Weights of a small GPT-style language model, trained from scratch on English Wikipedia.
Size: width 576, vocabulary 32000, 66.2M parameters.
Architecture: RMSNorm before each block, rotary positions, biases on query, key and value.
Training: a variant of Adam for these matrices, 17594 steps.
MLP neurons of a small language model. Each row is named by its layer, matrix (gate and up: input weights; down: output weights) and neuron, and shows model dimensions 176-271. Each number is 50 + 12 x the weight over its row's rms, rounded and kept within 0 to 99. A neuron's up and down rows have the sign that makes its largest values positive.
Before each neuron's rows, "fires before" lists the tokens most often just after its 100 highest values on Wikipedia text that the model never trained on; "fires on" lists the tokens most often at its 100 highest values on Wikipedia text that the model never trained on.

fires before: "\n"
fires on: " ===", "===", "==", " =="
L2.gate1501:41 63 54 55 50 70 47 60 74 61 49 61 29 54 50 43 42 57 37 43 41 62 22 34 71 37 69 50 47 56 65 50 54 55 62 48 53 29 79 56 50 70 78 51 41 66 62 50 46 54 48 53 66 69 31 70 30 59 34 57 46 57 41 31 45 48 40 61 31 40 52 51 44 29 68 52 39 48 41 38 56 51 35 53 53 45 25 43 53 52 73 50 31 57 71 70
L2.up1501:69 76 44 55 45 25 45 57 51 44 60 55 56 41 54 32 51 51 37 53 36 55 66 60 52 41 57 46 52 24 46 38 28 59 48 29 74 63 37 56 45 60 58 48 54 49 76 49 72 51 63 63 38 66 30 49 48 43 48 59 37 69 45 42 54 55 45 49 61 50 76 65 53 44 49 69 42 64 72 30 23 78 58 31 49 66 35 48 34 57 45 41 56 51 56 45
L2.down1501:50 58 54 51 63 32 63 48 35 26 34 53 62 46 29 56 61 56 60 43 56 47 45 44 71 49 36 55 32 60 32 31 50 43 43 54 66 52 39 58 33 72 57 40 40 34 78 72 41 65 31 43 35 35 39 45 39 68 36 67 46 46 47 40 30 48 34 52 31 40 46 48 40 53 27 56 47 51 16 63 53 36 66 50 26 62 52 45 47 37 22 13 67 48 50 51

fires before: "-", " |", "\n"
fires on: "\n", " All", " Opponent", " Third"
L3.gate1470:26 58 61 74 44 13 58 66 56 55 41 54 45 61 46 55 43 42 67 70 27 43 54 48 55 47 66 56 49 54 45 52 40 60 45 63 64 53 43 67 61 40 41 85 54 45 77 43 20 53 45 73 56 51 61 56 55 50 27 69 32 61 49 45 41 52 50 56 45 69 71 61 73 51 47 52 61 39 60 55 47 38 67 40 48 48 68 51 70 59 39 66 61 37 50 42
L3.up1470:40 57 54 29 41 40 31 60 64 41 70 64 59 36 34 71 51 50 48 58 67 44 50 42 40 49 46 50 50 50 39 51 52 38 56 50 38 34 26 91 39 63 50 80 58 56 52 53 47 39 58 42 37 43 53 42 38 58 41 75 51 49 51 55 77 48 30 46 57 79 54 44 55 52 57 47 29 38 72 58 37 40 49 49 22 61 64 53 44 38 44 43 68 58 60 53
L3.down1470:42 45 69 63 28 35 37 36 65 38 56 56 67 33 28 56 54 39 56 54 58 46 55 58 54 44 78 28 45 47 61 55 48 47 57 55 54 46 31 66 49 63 58 57 41 53 44 61 71 50 60 36 66 48 63 46 40 53 47 35 64 50 46 44 66 52 68 53 45 41 41 41 40 50 72 65 52 42 55 55 46 72 62 56 32 62 39 72 51 34 49 52 62 51 52 63

fires before: "\n", "---|---|---|---|", " of"
fires on: "---|---|---|---|", "|---|---|---|"
L2.gate100:42 72 82 56 59 33 50 76 43 39 38 50 36 24 58 44 48 56 54 31 49 50 61 34 44 59 50 50 61 60 57 48 47 44 42 32 38 25 29 45 44 56 56 63 32 50 67 51 26 41 28 33 35 39 52 45 69 59 50 67 41 57 57 48 47 68 49 54 43 38 47 53 36 61 42 65 51 60 32 73 78 46 68 37 47 66 70 48 25 36 48 46 60 39 41 47
L2.up100:33 32 30 35 69 28 43 45 35 45 59 54 58 42 60 46 46 69 35 40 41 49 57 45 68 56 53 35 25 70 40 62 52 43 69 46 40 27 35 54 46 74 61 48 72 40 52 35 62 56 59 32 44 42 68 45 42 58 77 31 55 41 51 62 49 44 46 24 46 48 25 43 39 42 82 63 67 56 34 37 29 45 33 36 51 72 35 50 52 52 53 38 39 69 49 66
L2.down100:41 47 45 39 64 32 57 53 40 50 47 39 56 50 54 39 52 45 59 43 34 44 68 51 63 55 51 46 40 73 34 46 59 47 47 39 53 33 28 37 41 35 58 59 63 33 81 43 49 30 71 28 55 37 84 39 44 54 48 37 48 50 40 53 42 33 55 29 44 19 34 45 41 57 66 44 43 46 35 49 50 48 57 54 51 42 29 22 46 41 60 50 31 51 55 47

fires before: "\n", "-", "In", "The", "On"
fires on: "\n", "B", " Art"
L2.gate126:50 44 49 52 48 48 51 38 26 72 37 54 41 57 59 72 55 58 55 56 47 25 46 55 54 52 47 58 38 36 45 54 52 39 67 52 26 38 67 43 37 66 57 67 69 60 30 41 48 52 41 29 32 51 62 49 62 56 59 47 52 49 73 45 34 60 32 50 38 50 33 59 54 66 68 58 66 67 45 28 59 50 51 56 54 51 41 33 51 31 47 56 60 55 62 51
L2.up126:50 45 52 42 52 53 71 43 66 55 48 45 37 41 36 43 66 27 40 55 61 42 44 30 42 45 37 60 51 65 55 64 68 59 65 51 27 57 52 49 45 53 56 26 53 49 33 49 42 39 45 55 69 68 58 44 55 42 45 55 52 58 37 52 44 37 73 61 45 72 77 73 35 39 62 59 53 35 62 49 63 58 51 52 42 39 46 44 56 37 44 33 51 43 46 60
L2.down126:46 61 44 49 55 54 53 76 34 57 52 61 58 61 26 45 36 57 51 57 41 59 63 53 55 47 60 61 51 38 64 80 56 49 47 50 57 70 44 75 56 34 63 57 47 64 48 41 67 56 39 40 66 65 39 50 71 42 62 60 46 59 44 51 46 49 57 26 63 51 53 41 47 43 57 35 28 50 43 58 49 68 60 39 64 51 54 85 38 54 61 31 67 53 60 33

fires before: "\n", "-", " |", " were", " had", " from"
fires on: "\n", ".0%", ".2%", ".9%"
L2.gate1652:52 36 53 53 47 41 55 58 67 58 56 59 63 32 39 48 44 79 64 56 47 66 31 55 62 42 54 66 44 59 44 41 52 31 62 43 65 77 34 30 41 37 51 45 52 43 58 67 41 32 55 55 49 58 42 38 50 33 21 47 73 48 56 69 58 59 28 53 41 50 39 37 50 66 58 60 53 43 38 55 28 66 35 49 43 47 55 53 34 56 52 62 56 42 52 49
L2.up1652:42 61 74 57 48 66 33 66 63 27 69 60 52 42 33 60 48 60 37 27 50 71 51 46 45 55 56 72 53 63 34 44 26 40 53 73 42 52 57 44 59 40 47 49 50 65 65 56 44 45 45 45 61 45 59 59 33 59 56 51 54 29 57 37 37 46 50 72 42 67 56 61 44 44 42 47 68 58 62 38 41 61 60 43 45 68 46 58 50 43 39 52 62 32 50 57
L2.down1652:50 45 71 48 44 66 47 41 59 26 68 44 53 32 45 44 68 65 53 43 46 55 59 58 42 53 49 60 65 58 59 58 46 45 51 41 48 54 51 55 54 52 60 57 44 35 55 48 46 42 55 66 48 60 49 65 42 42 47 49 57 27 47 71 54 60 53 51 38 64 57 40 30 49 43 63 50 41 69 56 50 56 70 52 46 65 55 75 62 50 45 55 48 42 46 57

fires before: "\n"
fires on: "==", " =="
L2.gate1456:50 69 52 65 65 66 33 75 60 62 45 51 65 65 60 46 27 54 52 57 64 37 56 38 64 45 82 41 56 56 55 43 42 49 40 52 68 47 47 52 72 81 30 46 73 52 34 38 50 36 56 54 46 50 36 44 53 48 67 52 67 54 42 62 33 42 59 60 45 73 36 35 36 47 45 49 54 59 46 57 26 45 62 32 27 48 50 60 39 57 48 40 55 39 43 53
L2.up1456:27 44 21 72 36 40 30 53 63 39 55 62 34 54 34 46 59 74 41 72 59 34 45 60 42 50 51 58 57 45 43 54 58 38 68 48 66 44 63 45 62 54 48 39 50 55 42 70 52 54 77 38 66 63 42 46 38 38 54 57 50 57 52 50 65 40 36 63 60 37 27 64 52 38 44 52 54 43 64 47 56 64 63 52 63 54 61 46 49 27 36 42 46 52 60 36
L2.down1456:36 53 52 65 32 67 42 47 71 51 60 44 49 55 38 35 61 54 28 69 46 41 47 73 58 41 46 58 59 36 60 49 60 44 68 54 63 51 37 70 51 62 46 27 50 54 34 49 52 52 48 57 70 55 39 47 51 41 40 41 52 46 40 76 43 58 32 56 59 61 45 61 55 35 51 49 53 68 70 39 42 55 49 50 57 62 65 00 61 46 44 51 52 56 63 45

fires before: "\n"
fires on: "===", "=="
L2.gate1344:26 89 66 55 38 69 29 51 29 43 46 48 70 72 54 43 59 52 26 63 63 50 48 55 71 61 64 40 20 45 55 45 41 30 58 34 61 23 75 39 41 60 42 52 34 60 32 65 41 45 61 35 43 55 66 54 48 53 50 66 47 67 51 45 46 43 43 60 66 62 38 41 47 36 49 44 75 59 54 25 71 59 51 39 42 59 48 44 28 55 41 36 63 56 61 32
L2.up1344:42 66 44 59 37 55 46 63 44 31 45 52 56 59 36 49 39 43 39 59 53 63 40 48 61 53 59 41 21 47 51 45 44 33 49 55 66 40 56 47 44 46 61 57 45 69 17 41 39 45 68 39 42 48 56 65 71 67 66 50 50 82 34 52 45 41 50 62 28 55 56 68 53 35 58 60 54 56 68 56 48 47 34 37 45 44 61 50 46 70 63 49 46 55 56 47
L2.down1344:40 72 57 41 50 69 39 53 43 45 56 66 62 55 59 45 50 74 38 65 64 56 38 44 65 50 41 79 44 50 56 52 51 46 61 66 45 38 40 48 32 62 48 39 60 45 52 49 50 58 49 62 50 46 59 49 37 61 51 44 53 71 39 50 57 47 60 57 62 53 52 52 60 47 47 54 45 66 43 46 47 43 59 51 46 55 59 00 34 43 66 32 39 65 50 41

fires before: " |", "/", " (", "\n", " relay", "=="
fires on: " m", " metres", " life"
L2.gate2115:31 53 37 53 45 45 44 69 58 42 39 44 43 44 53 30 48 52 73 59 39 32 55 41 57 41 45 57 59 58 44 59 38 37 57 41 43 46 57 67 67 62 76 53 25 83 37 49 54 35 40 23 49 52 48 25 52 43 74 32 38 50 40 47 27 60 73 44 47 53 47 49 65 41 59 43 56 55 70 30 64 48 53 40 65 29 58 50 66 55 62 51 23 53 47 71
L2.up2115:61 46 40 47 55 50 47 40 65 49 44 49 74 49 57 42 23 51 59 49 34 25 43 55 47 55 50 61 65 59 40 51 55 40 44 51 49 53 39 55 70 60 27 32 40 61 54 41 38 46 47 42 48 64 45 43 56 63 34 46 43 57 54 49 37 55 67 52 39 73 58 46 59 43 34 62 55 52 24 57 67 61 59 73 78 50 86 42 48 61 66 69 43 42 57 41
L2.down2115:46 47 38 57 37 29 50 61 45 43 35 47 45 49 18 49 41 50 54 71 34 62 38 53 55 60 37 21 49 68 46 49 63 61 65 34 27 47 20 51 65 67 52 50 54 38 44 44 58 54 41 33 50 45 53 41 59 46 57 61 51 61 54 46 75 55 58 34 50 61 47 52 74 65 50 65 39 43 40 55 69 57 43 62 23 56 60 99 55 46 62 48 49 60 51 43

fires before: "\n", "-"
fires on: "\n"
L3.gate1256:48 40 69 75 54 39 49 50 53 54 32 58 69 46 64 35 54 50 41 60 60 28 37 59 38 49 55 61 41 44 36 56 38 39 55 42 53 63 49 43 42 40 64 74 68 66 45 49 22 33 30 69 46 46 42 42 69 57 44 58 54 59 47 68 30 50 64 40 26 53 51 47 68 49 53 49 45 47 35 66 62 64 47 25 67 36 43 45 60 45 44 46 49 46 70 43
L3.up1256:18 49 59 57 60 44 13 47 52 69 84 51 57 36 47 46 51 68 46 37 46 49 44 62 79 52 71 70 43 72 21 44 31 58 58 62 47 41 65 67 34 36 35 48 45 52 46 50 64 29 51 36 62 54 58 54 41 61 58 53 48 44 60 64 47 48 29 56 62 49 44 25 42 39 48 31 37 37 65 57 63 41 47 57 26 63 63 46 68 58 22 69 58 58 41 72
L3.down1256:49 68 42 53 35 62 24 62 67 59 54 59 43 54 31 46 65 48 39 33 62 41 51 42 29 60 50 59 41 61 65 39 62 38 47 48 44 59 45 56 41 59 48 46 61 68 47 59 60 52 43 61 54 50 35 50 55 38 56 57 50 37 51 49 69 46 57 50 47 62 50 37 65 65 52 64 51 45 55 40 45 54 48 43 51 38 31 63 61 38 57 29 30 38 62 63

fires before: "\n", "The", "In"
fires on: "\n", "==", "==="
L2.gate1644:50 64 48 48 77 54 66 57 31 53 61 50 46 65 69 24 57 55 46 48 48 53 48 56 38 63 41 43 31 19 64 48 47 55 45 45 58 53 57 56 55 68 29 41 51 50 57 52 52 56 62 71 53 66 38 53 55 41 71 53 51 63 53 58 51 43 55 35 44 74 66 65 37 39 56 40 63 63 60 15 57 34 64 50 34 56 65 33 26 55 59 26 47 59 37 47
L2.up1644:45 69 33 43 76 49 61 53 43 46 52 56 34 36 44 32 43 44 46 64 32 49 48 58 47 54 61 44 63 49 34 31 37 47 73 50 59 70 61 36 50 62 52 58 43 56 66 43 59 40 40 30 41 57 44 39 42 46 59 39 36 56 56 60 56 42 77 50 47 49 39 47 43 44 43 41 54 49 38 55 52 51 50 36 64 54 18 36 46 43 55 28 62 62 62 54
L2.down1644:67 78 43 47 39 57 26 39 28 70 57 37 44 29 48 52 47 64 63 37 63 44 43 54 50 61 59 64 55 55 38 41 55 56 39 67 29 49 56 68 37 49 60 52 68 45 32 56 41 47 27 37 49 42 65 64 44 61 46 24 35 46 49 48 51 68 44 37 58 45 55 62 52 48 33 56 37 39 34 80 53 38 47 57 51 54 56 28 48 47 73 69 54 46 26 47

fires before: "\n", "-", "pl"
fires on: "\n", " (", " |"
L2.gate1116:59 60 46 78 61 54 70 65 61 43 51 66 49 46 38 33 57 34 60 57 52 41 31 67 55 46 37 58 51 37 48 54 45 41 58 59 59 50 50 42 53 48 65 55 56 68 55 60 45 26 49 68 52 34 32 78 64 50 54 63 63 42 57 60 64 76 36 46 34 64 62 40 52 42 47 52 35 36 64 28 39 37 33 54 56 53 63 49 55 57 36 46 35 56 51 40
L2.up1116:44 24 57 55 39 54 41 51 58 41 67 45 65 47 27 36 37 59 36 52 55 28 53 46 58 68 57 38 53 69 35 69 54 57 72 45 53 65 62 72 31 35 60 41 47 47 47 62 69 52 67 33 46 30 45 25 51 32 43 64 39 61 56 44 36 47 65 33 51 67 52 42 35 55 62 30 54 58 58 46 39 55 38 47 36 66 60 46 32 60 46 50 70 58 60 56
L2.down1116:62 54 46 55 45 58 50 59 61 47 61 54 47 54 60 36 55 51 49 53 44 49 38 57 58 49 50 80 49 57 55 44 28 46 47 39 59 58 52 41 57 30 49 41 55 54 37 49 40 49 50 55 46 53 32 51 70 47 59 59 49 32 64 55 52 51 46 43 35 51 61 41 45 39 50 55 54 46 73 42 54 45 47 65 50 65 57 07 51 57 38 55 52 46 55 49

fires before: "\n"
fires on: "===", "==", "===="
L3.gate1882:57 70 50 39 53 52 50 55 38 42 57 39 59 43 49 45 53 66 30 50 38 53 61 53 56 36 78 52 31 64 57 48 22 44 44 43 46 44 61 37 37 52 20 54 43 73 40 35 52 18 57 66 59 34 32 50 46 43 77 52 62 53 65 38 26 70 51 27 59 23 56 31 59 38 57 38 41 67 67 29 79 52 58 37 20 48 47 52 62 45 53 33 54 64 49 47
L3.up1882:57 48 43 53 40 64 48 59 55 57 58 49 38 51 51 35 57 49 22 56 51 46 58 41 59 40 58 51 44 55 63 35 36 52 48 50 37 56 43 56 44 66 38 49 35 65 38 31 46 41 52 41 72 69 57 37 52 24 60 37 27 49 92 35 42 45 45 42 45 20 26 55 36 56 43 60 49 56 32 38 65 57 49 50 54 42 44 52 36 54 43 46 60 36 53 49
L3.down1882:64 43 34 51 52 75 47 70 61 54 48 47 51 61 67 52 51 54 24 63 60 52 39 43 80 33 49 49 47 53 45 40 47 47 40 58 44 50 54 60 53 53 53 41 58 66 61 62 46 39 49 50 68 50 61 46 55 30 74 34 37 44 66 40 53 50 48 51 64 36 41 46 56 58 57 58 60 50 59 37 53 68 62 33 31 46 39 00 33 38 56 67 38 59 47 44

fires before: "\n"
fires on: "===", " ===", "====", " ===="
L2.gate2244:56 75 62 44 27 35 37 43 40 51 51 57 54 59 31 52 52 44 36 61 56 74 54 41 46 37 50 55 43 17 43 42 48 27 55 49 55 27 60 47 41 52 82 47 37 49 74 69 35 29 60 51 30 49 48 39 64 52 69 70 46 76 42 55 49 70 57 59 25 65 67 60 58 38 68 61 62 62 61 34 70 57 43 37 51 53 46 46 58 41 50 54 52 78 43 47
L2.up2244:42 61 44 34 48 82 31 72 37 70 36 50 75 59 56 57 55 60 49 47 53 64 52 54 36 39 56 45 40 57 73 45 38 46 57 41 78 52 63 45 53 65 56 60 36 66 53 47 53 47 46 36 39 50 42 72 65 72 51 47 27 81 29 44 35 45 44 78 40 52 57 53 27 40 67 50 61 49 53 47 68 38 65 47 46 47 66 45 50 58 68 64 49 63 60 36
L2.down2244:57 64 58 47 65 84 32 58 48 57 52 69 55 51 70 50 39 52 50 51 55 77 42 45 61 45 42 57 37 58 57 59 50 55 53 54 40 49 46 51 46 58 48 57 58 47 53 67 49 66 49 62 55 54 42 46 30 51 56 61 56 73 45 52 68 49 53 64 49 48 55 49 46 58 55 51 48 73 50 48 39 47 61 38 41 54 57 09 40 48 73 42 40 62 37 47

fires before: "\n", "---|---|---|---|"
fires on: "---|---|---|---|", "|---|---|---|", " early", "|---|---|", " information", " career"
L3.gate1049:30 53 59 63 66 49 43 65 58 43 58 47 55 28 39 38 44 62 50 50 53 51 55 47 64 28 54 44 62 39 54 38 20 57 52 47 54 51 50 61 56 72 42 61 61 35 39 31 62 62 68 56 48 43 35 40 41 31 46 57 34 45 31 32 62 64 56 37 43 62 62 46 65 43 43 53 59 44 48 42 59 59 87 23 44 52 55 49 68 38 42 42 37 19 35 52
L3.up1049:51 54 50 59 42 40 48 54 59 70 61 57 23 28 41 48 40 32 57 60 51 38 52 56 58 62 36 49 43 47 28 47 41 35 31 57 46 52 39 25 33 64 47 45 53 25 57 35 51 58 39 49 64 51 48 40 52 53 26 46 38 25 49 52 45 49 63 45 50 45 36 25 55 55 39 45 62 17 62 57 25 55 51 56 25 43 37 64 67 48 57 41 70 42 54 39
L3.down1049:63 57 52 45 56 39 61 58 47 42 32 58 49 36 64 59 55 59 48 45 60 28 36 47 55 58 45 69 27 43 40 58 52 24 47 30 52 54 39 32 34 42 51 49 52 41 57 48 43 34 41 62 68 58 66 35 60 53 43 55 60 52 46 49 39 54 60 41 52 38 34 47 61 53 38 62 31 41 50 61 53 53 63 50 58 21 39 26 60 49 39 35 35 46 62 40

fires before: " |", "/", " (", " 18"
fires on: " m", " Center", " in"
L2.gate2294:59 57 34 52 45 44 32 69 72 40 47 56 54 46 43 46 57 63 68 61 53 43 53 51 45 53 66 37 78 61 42 68 55 42 53 42 53 51 45 66 52 36 27 48 63 66 62 52 51 35 50 45 43 53 29 48 77 32 73 39 47 53 61 44 40 56 49 48 44 49 47 63 50 35 73 68 60 54 61 36 48 55 40 36 57 38 53 55 70 57 39 45 52 61 36 44
L2.up2294:67 47 36 69 41 43 48 47 76 38 15 52 48 30 37 62 47 56 49 51 31 67 55 49 36 50 42 38 42 58 57 51 52 62 53 55 41 41 57 48 46 51 25 60 77 61 37 51 62 37 60 43 40 43 63 35 47 37 57 52 67 56 44 50 60 69 61 59 51 55 41 55 47 55 38 51 62 52 54 35 36 46 42 57 45 60 46 47 70 61 57 60 41 42 31 64
L2.down2294:58 34 56 73 50 50 40 37 57 40 42 49 49 53 45 68 56 57 61 63 48 30 47 71 52 45 48 48 64 55 29 61 62 67 47 61 50 56 31 51 54 34 37 43 43 56 47 54 71 43 66 47 39 52 44 39 76 54 60 39 46 47 54 46 32 44 72 64 45 56 22 54 45 40 64 66 66 57 54 33 52 56 43 53 40 52 59 50 54 39 46 39 60 31 54 58

fires before: "\n", "=="
fires on: "==", "===", "History", " =="
L2.gate65:41 40 56 40 53 67 47 54 40 59 62 48 69 59 70 57 51 54 46 52 37 19 66 49 50 51 59 45 33 39 55 52 23 40 43 55 52 49 53 44 56 86 28 45 59 50 44 25 54 61 33 72 53 37 49 33 50 47 65 49 54 49 58 41 27 61 30 50 57 37 51 52 55 35 39 34 60 26 38 30 76 40 54 60 36 65 45 65 51 47 47 47 57 49 43 60
L2.up65:37 46 47 56 41 61 22 60 62 60 51 62 58 66 27 47 54 55 59 59 38 55 58 68 58 38 56 62 44 31 53 50 35 35 40 37 59 38 52 55 33 40 45 38 70 48 25 44 40 52 56 56 75 50 49 56 61 47 35 51 56 61 49 21 42 62 38 45 39 42 27 44 65 49 48 77 50 39 47 41 54 50 54 43 64 64 56 46 60 61 59 47 45 57 43 42
L2.down65:53 63 35 39 57 71 28 74 42 71 51 44 73 51 61 48 47 49 36 44 52 40 44 50 59 33 40 64 47 39 49 72 52 57 58 40 35 52 28 67 50 45 51 20 42 36 43 52 55 52 69 62 47 54 52 66 46 62 44 66 47 45 35 45 38 54 57 55 50 35 40 59 60 48 27 63 55 44 54 55 58 46 59 36 40 50 66 04 47 38 47 66 41 62 34 45

fires before: " |"
fires on: " "
L2.gate1774:45 47 26 50 52 52 66 53 46 45 48 52 53 42 59 65 42 40 68 42 63 53 58 39 48 57 44 48 51 64 30 62 22 33 23 44 48 56 44 39 47 46 73 58 60 30 45 47 63 50 39 37 41 44 49 42 36 51 39 47 15 43 67 30 54 57 62 38 33 78 68 48 49 48 51 31 53 48 51 54 49 24 75 31 49 67 47 51 43 59 38 60 53 48 49 50
L2.up1774:44 49 54 36 47 55 50 26 68 61 59 47 67 49 48 74 50 74 46 63 38 47 48 47 45 51 55 39 50 39 44 49 49 61 62 61 52 74 53 54 47 59 63 69 48 64 56 49 42 50 55 54 32 54 39 28 45 48 61 47 75 38 22 52 50 37 49 68 37 52 58 55 49 56 57 48 43 77 61 46 61 60 47 48 73 42 37 57 43 69 48 45 41 31 45 52
L2.down1774:48 44 54 39 37 58 55 73 36 58 57 42 64 33 56 34 65 47 60 44 53 43 38 46 60 61 39 55 50 63 52 53 34 51 55 34 20 48 33 58 55 42 52 51 56 33 35 53 51 45 35 50 46 39 54 40 59 35 64 36 37 50 63 49 62 61 33 47 24 78 59 63 72 38 54 44 43 55 49 53 50 32 70 45 53 47 36 61 62 47 46 56 50 52 59 48

fires before: "\n", "The"
fires on: "\n"
L2.gate1446:50 54 48 59 48 46 23 38 51 63 47 52 37 54 51 53 66 74 33 20 41 46 36 44 69 44 40 59 32 63 48 44 37 58 43 46 74 37 54 73 67 52 55 69 45 76 52 73 56 38 41 48 39 32 34 56 58 76 57 64 51 46 53 56 47 65 40 58 48 62 49 67 60 43 36 24 43 54 68 41 43 60 54 47 26 49 37 39 62 45 49 40 31 66 69 64
L2.up1446:43 52 63 59 53 74 36 77 44 54 47 42 62 58 48 49 32 53 42 43 49 64 39 33 62 56 70 44 39 74 44 36 36 45 49 34 45 67 56 46 32 66 69 33 51 52 46 36 38 50 66 42 45 47 47 55 56 39 30 56 50 26 29 60 32 48 72 57 42 44 49 54 33 50 66 47 51 50 40 60 63 31 45 57 44 50 62 45 44 45 61 39 41 50 27 49
L2.down1446:70 42 68 54 37 64 54 76 53 36 47 91 55 60 53 71 49 62 25 51 57 56 60 37 33 55 61 71 53 52 55 47 54 34 42 67 44 33 47 47 51 41 37 52 42 57 36 49 56 54 58 60 36 58 49 43 67 75 58 78 54 74 56 46 51 44 54 54 67 62 31 50 66 55 52 62 47 62 45 46 35 52 52 43 56 27 52 31 50 67 47 36 60 42 66 37

fires before: "\n"
fires on: "==", "===", " =="
L3.gate2215:63 38 47 53 21 47 40 57 54 41 61 36 40 71 58 51 42 58 37 47 36 64 53 56 57 56 71 57 60 51 29 45 63 50 63 55 54 39 41 57 46 74 25 56 56 50 50 62 43 44 65 73 57 56 61 50 65 46 55 46 31 60 45 29 57 51 18 57 41 70 73 54 62 36 34 45 54 78 48 32 50 37 48 34 41 29 54 64 60 62 48 47 29 70 51 56
L3.up2215:67 59 34 32 39 62 52 65 32 68 60 61 39 44 46 76 54 65 38 42 32 51 40 26 77 52 48 49 37 34 55 33 44 69 36 57 64 44 45 58 40 86 52 48 22 80 49 64 52 49 59 53 67 66 33 72 39 56 58 57 39 63 50 50 47 50 39 34 46 33 62 37 43 58 47 61 51 64 65 27 80 33 35 43 57 43 37 30 55 31 64 47 31 57 42 49
L3.down2215:31 66 41 43 59 64 54 40 52 58 41 71 40 67 51 37 60 50 50 54 55 48 41 46 56 58 54 54 49 65 73 45 47 48 57 46 41 54 36 47 47 58 67 40 69 49 64 58 41 39 41 29 47 48 35 38 37 39 33 36 39 51 26 65 53 38 48 52 56 39 26 65 32 61 58 57 33 53 34 56 50 58 50 66 51 42 55 10 31 64 64 39 65 40 56 45

fires before: "\n"
fires on: "==", "===", " ===", " winner"
L2.gate855:45 47 52 51 53 37 57 69 48 48 40 66 53 44 54 64 45 60 52 37 46 65 53 39 41 39 59 54 33 56 48 49 23 51 63 39 52 23 44 51 49 44 33 68 66 47 35 33 62 65 50 54 72 42 44 59 67 50 43 56 44 35 40 61 37 64 37 66 53 35 43 62 38 59 56 61 33 65 34 58 37 43 85 57 31 37 39 58 62 47 33 33 37 47 20 59
L2.up855:57 47 36 47 52 61 47 52 60 52 77 50 70 67 55 40 34 58 56 52 39 42 82 46 49 53 58 59 68 39 53 35 38 40 42 37 55 32 51 50 71 43 55 46 47 64 61 47 60 63 28 58 48 71 53 42 34 42 40 47 45 54 55 51 58 51 52 63 70 38 50 70 69 47 53 40 51 72 53 55 45 61 54 44 43 27 36 49 60 71 43 69 52 59 59 31
L2.down855:65 51 55 38 43 60 50 55 54 57 42 32 45 37 20 49 52 43 43 57 49 62 52 55 62 41 20 59 47 44 43 68 35 59 54 47 41 56 70 41 55 60 57 50 47 67 78 50 55 54 49 42 36 48 57 65 16 65 34 25 71 66 51 50 55 51 38 64 45 56 21 73 51 77 46 51 72 46 49 76 52 40 49 41 55 65 61 12 36 48 35 70 56 46 54 64

fires before: " |", " a", "^{2})", "^{2}", ");"
fires on: " km", " Date", " Year", " is", " Title"
L2.gate72:51 62 47 41 35 15 54 58 41 40 67 48 35 54 28 58 43 35 52 60 65 50 46 61 61 49 53 45 32 75 54 39 46 65 48 47 42 34 73 47 57 49 50 64 74 45 26 60 39 28 23 51 68 46 57 29 67 45 63 55 49 43 60 27 40 43 52 50 45 42 78 59 70 42 37 39 40 45 55 57 55 33 64 56 37 66 63 45 36 62 52 19 74 16 46 54
L2.up72:28 52 59 50 47 62 44 51 62 73 67 58 55 47 47 48 57 65 68 56 63 56 53 42 46 57 59 52 81 43 63 60 69 77 63 34 66 48 37 64 37 35 40 56 43 48 63 52 46 46 54 68 31 66 46 39 30 42 33 41 67 44 54 57 55 62 65 42 67 59 45 37 37 56 62 49 63 56 47 52 27 61 56 50 55 45 66 45 47 62 76 36 63 55 56 48
L2.down72:48 44 47 49 39 41 50 65 57 51 70 56 59 67 42 37 54 41 54 46 61 58 63 60 61 60 41 39 51 76 55 62 50 48 56 57 35 73 48 63 46 55 57 57 52 36 49 49 58 56 50 31 38 36 56 39 55 49 63 40 60 60 38 42 53 25 41 53 47 32 72 79 40 71 54 54 36 43 63 66 34 47 60 58 32 60 45 17 38 63 50 34 37 53 33 60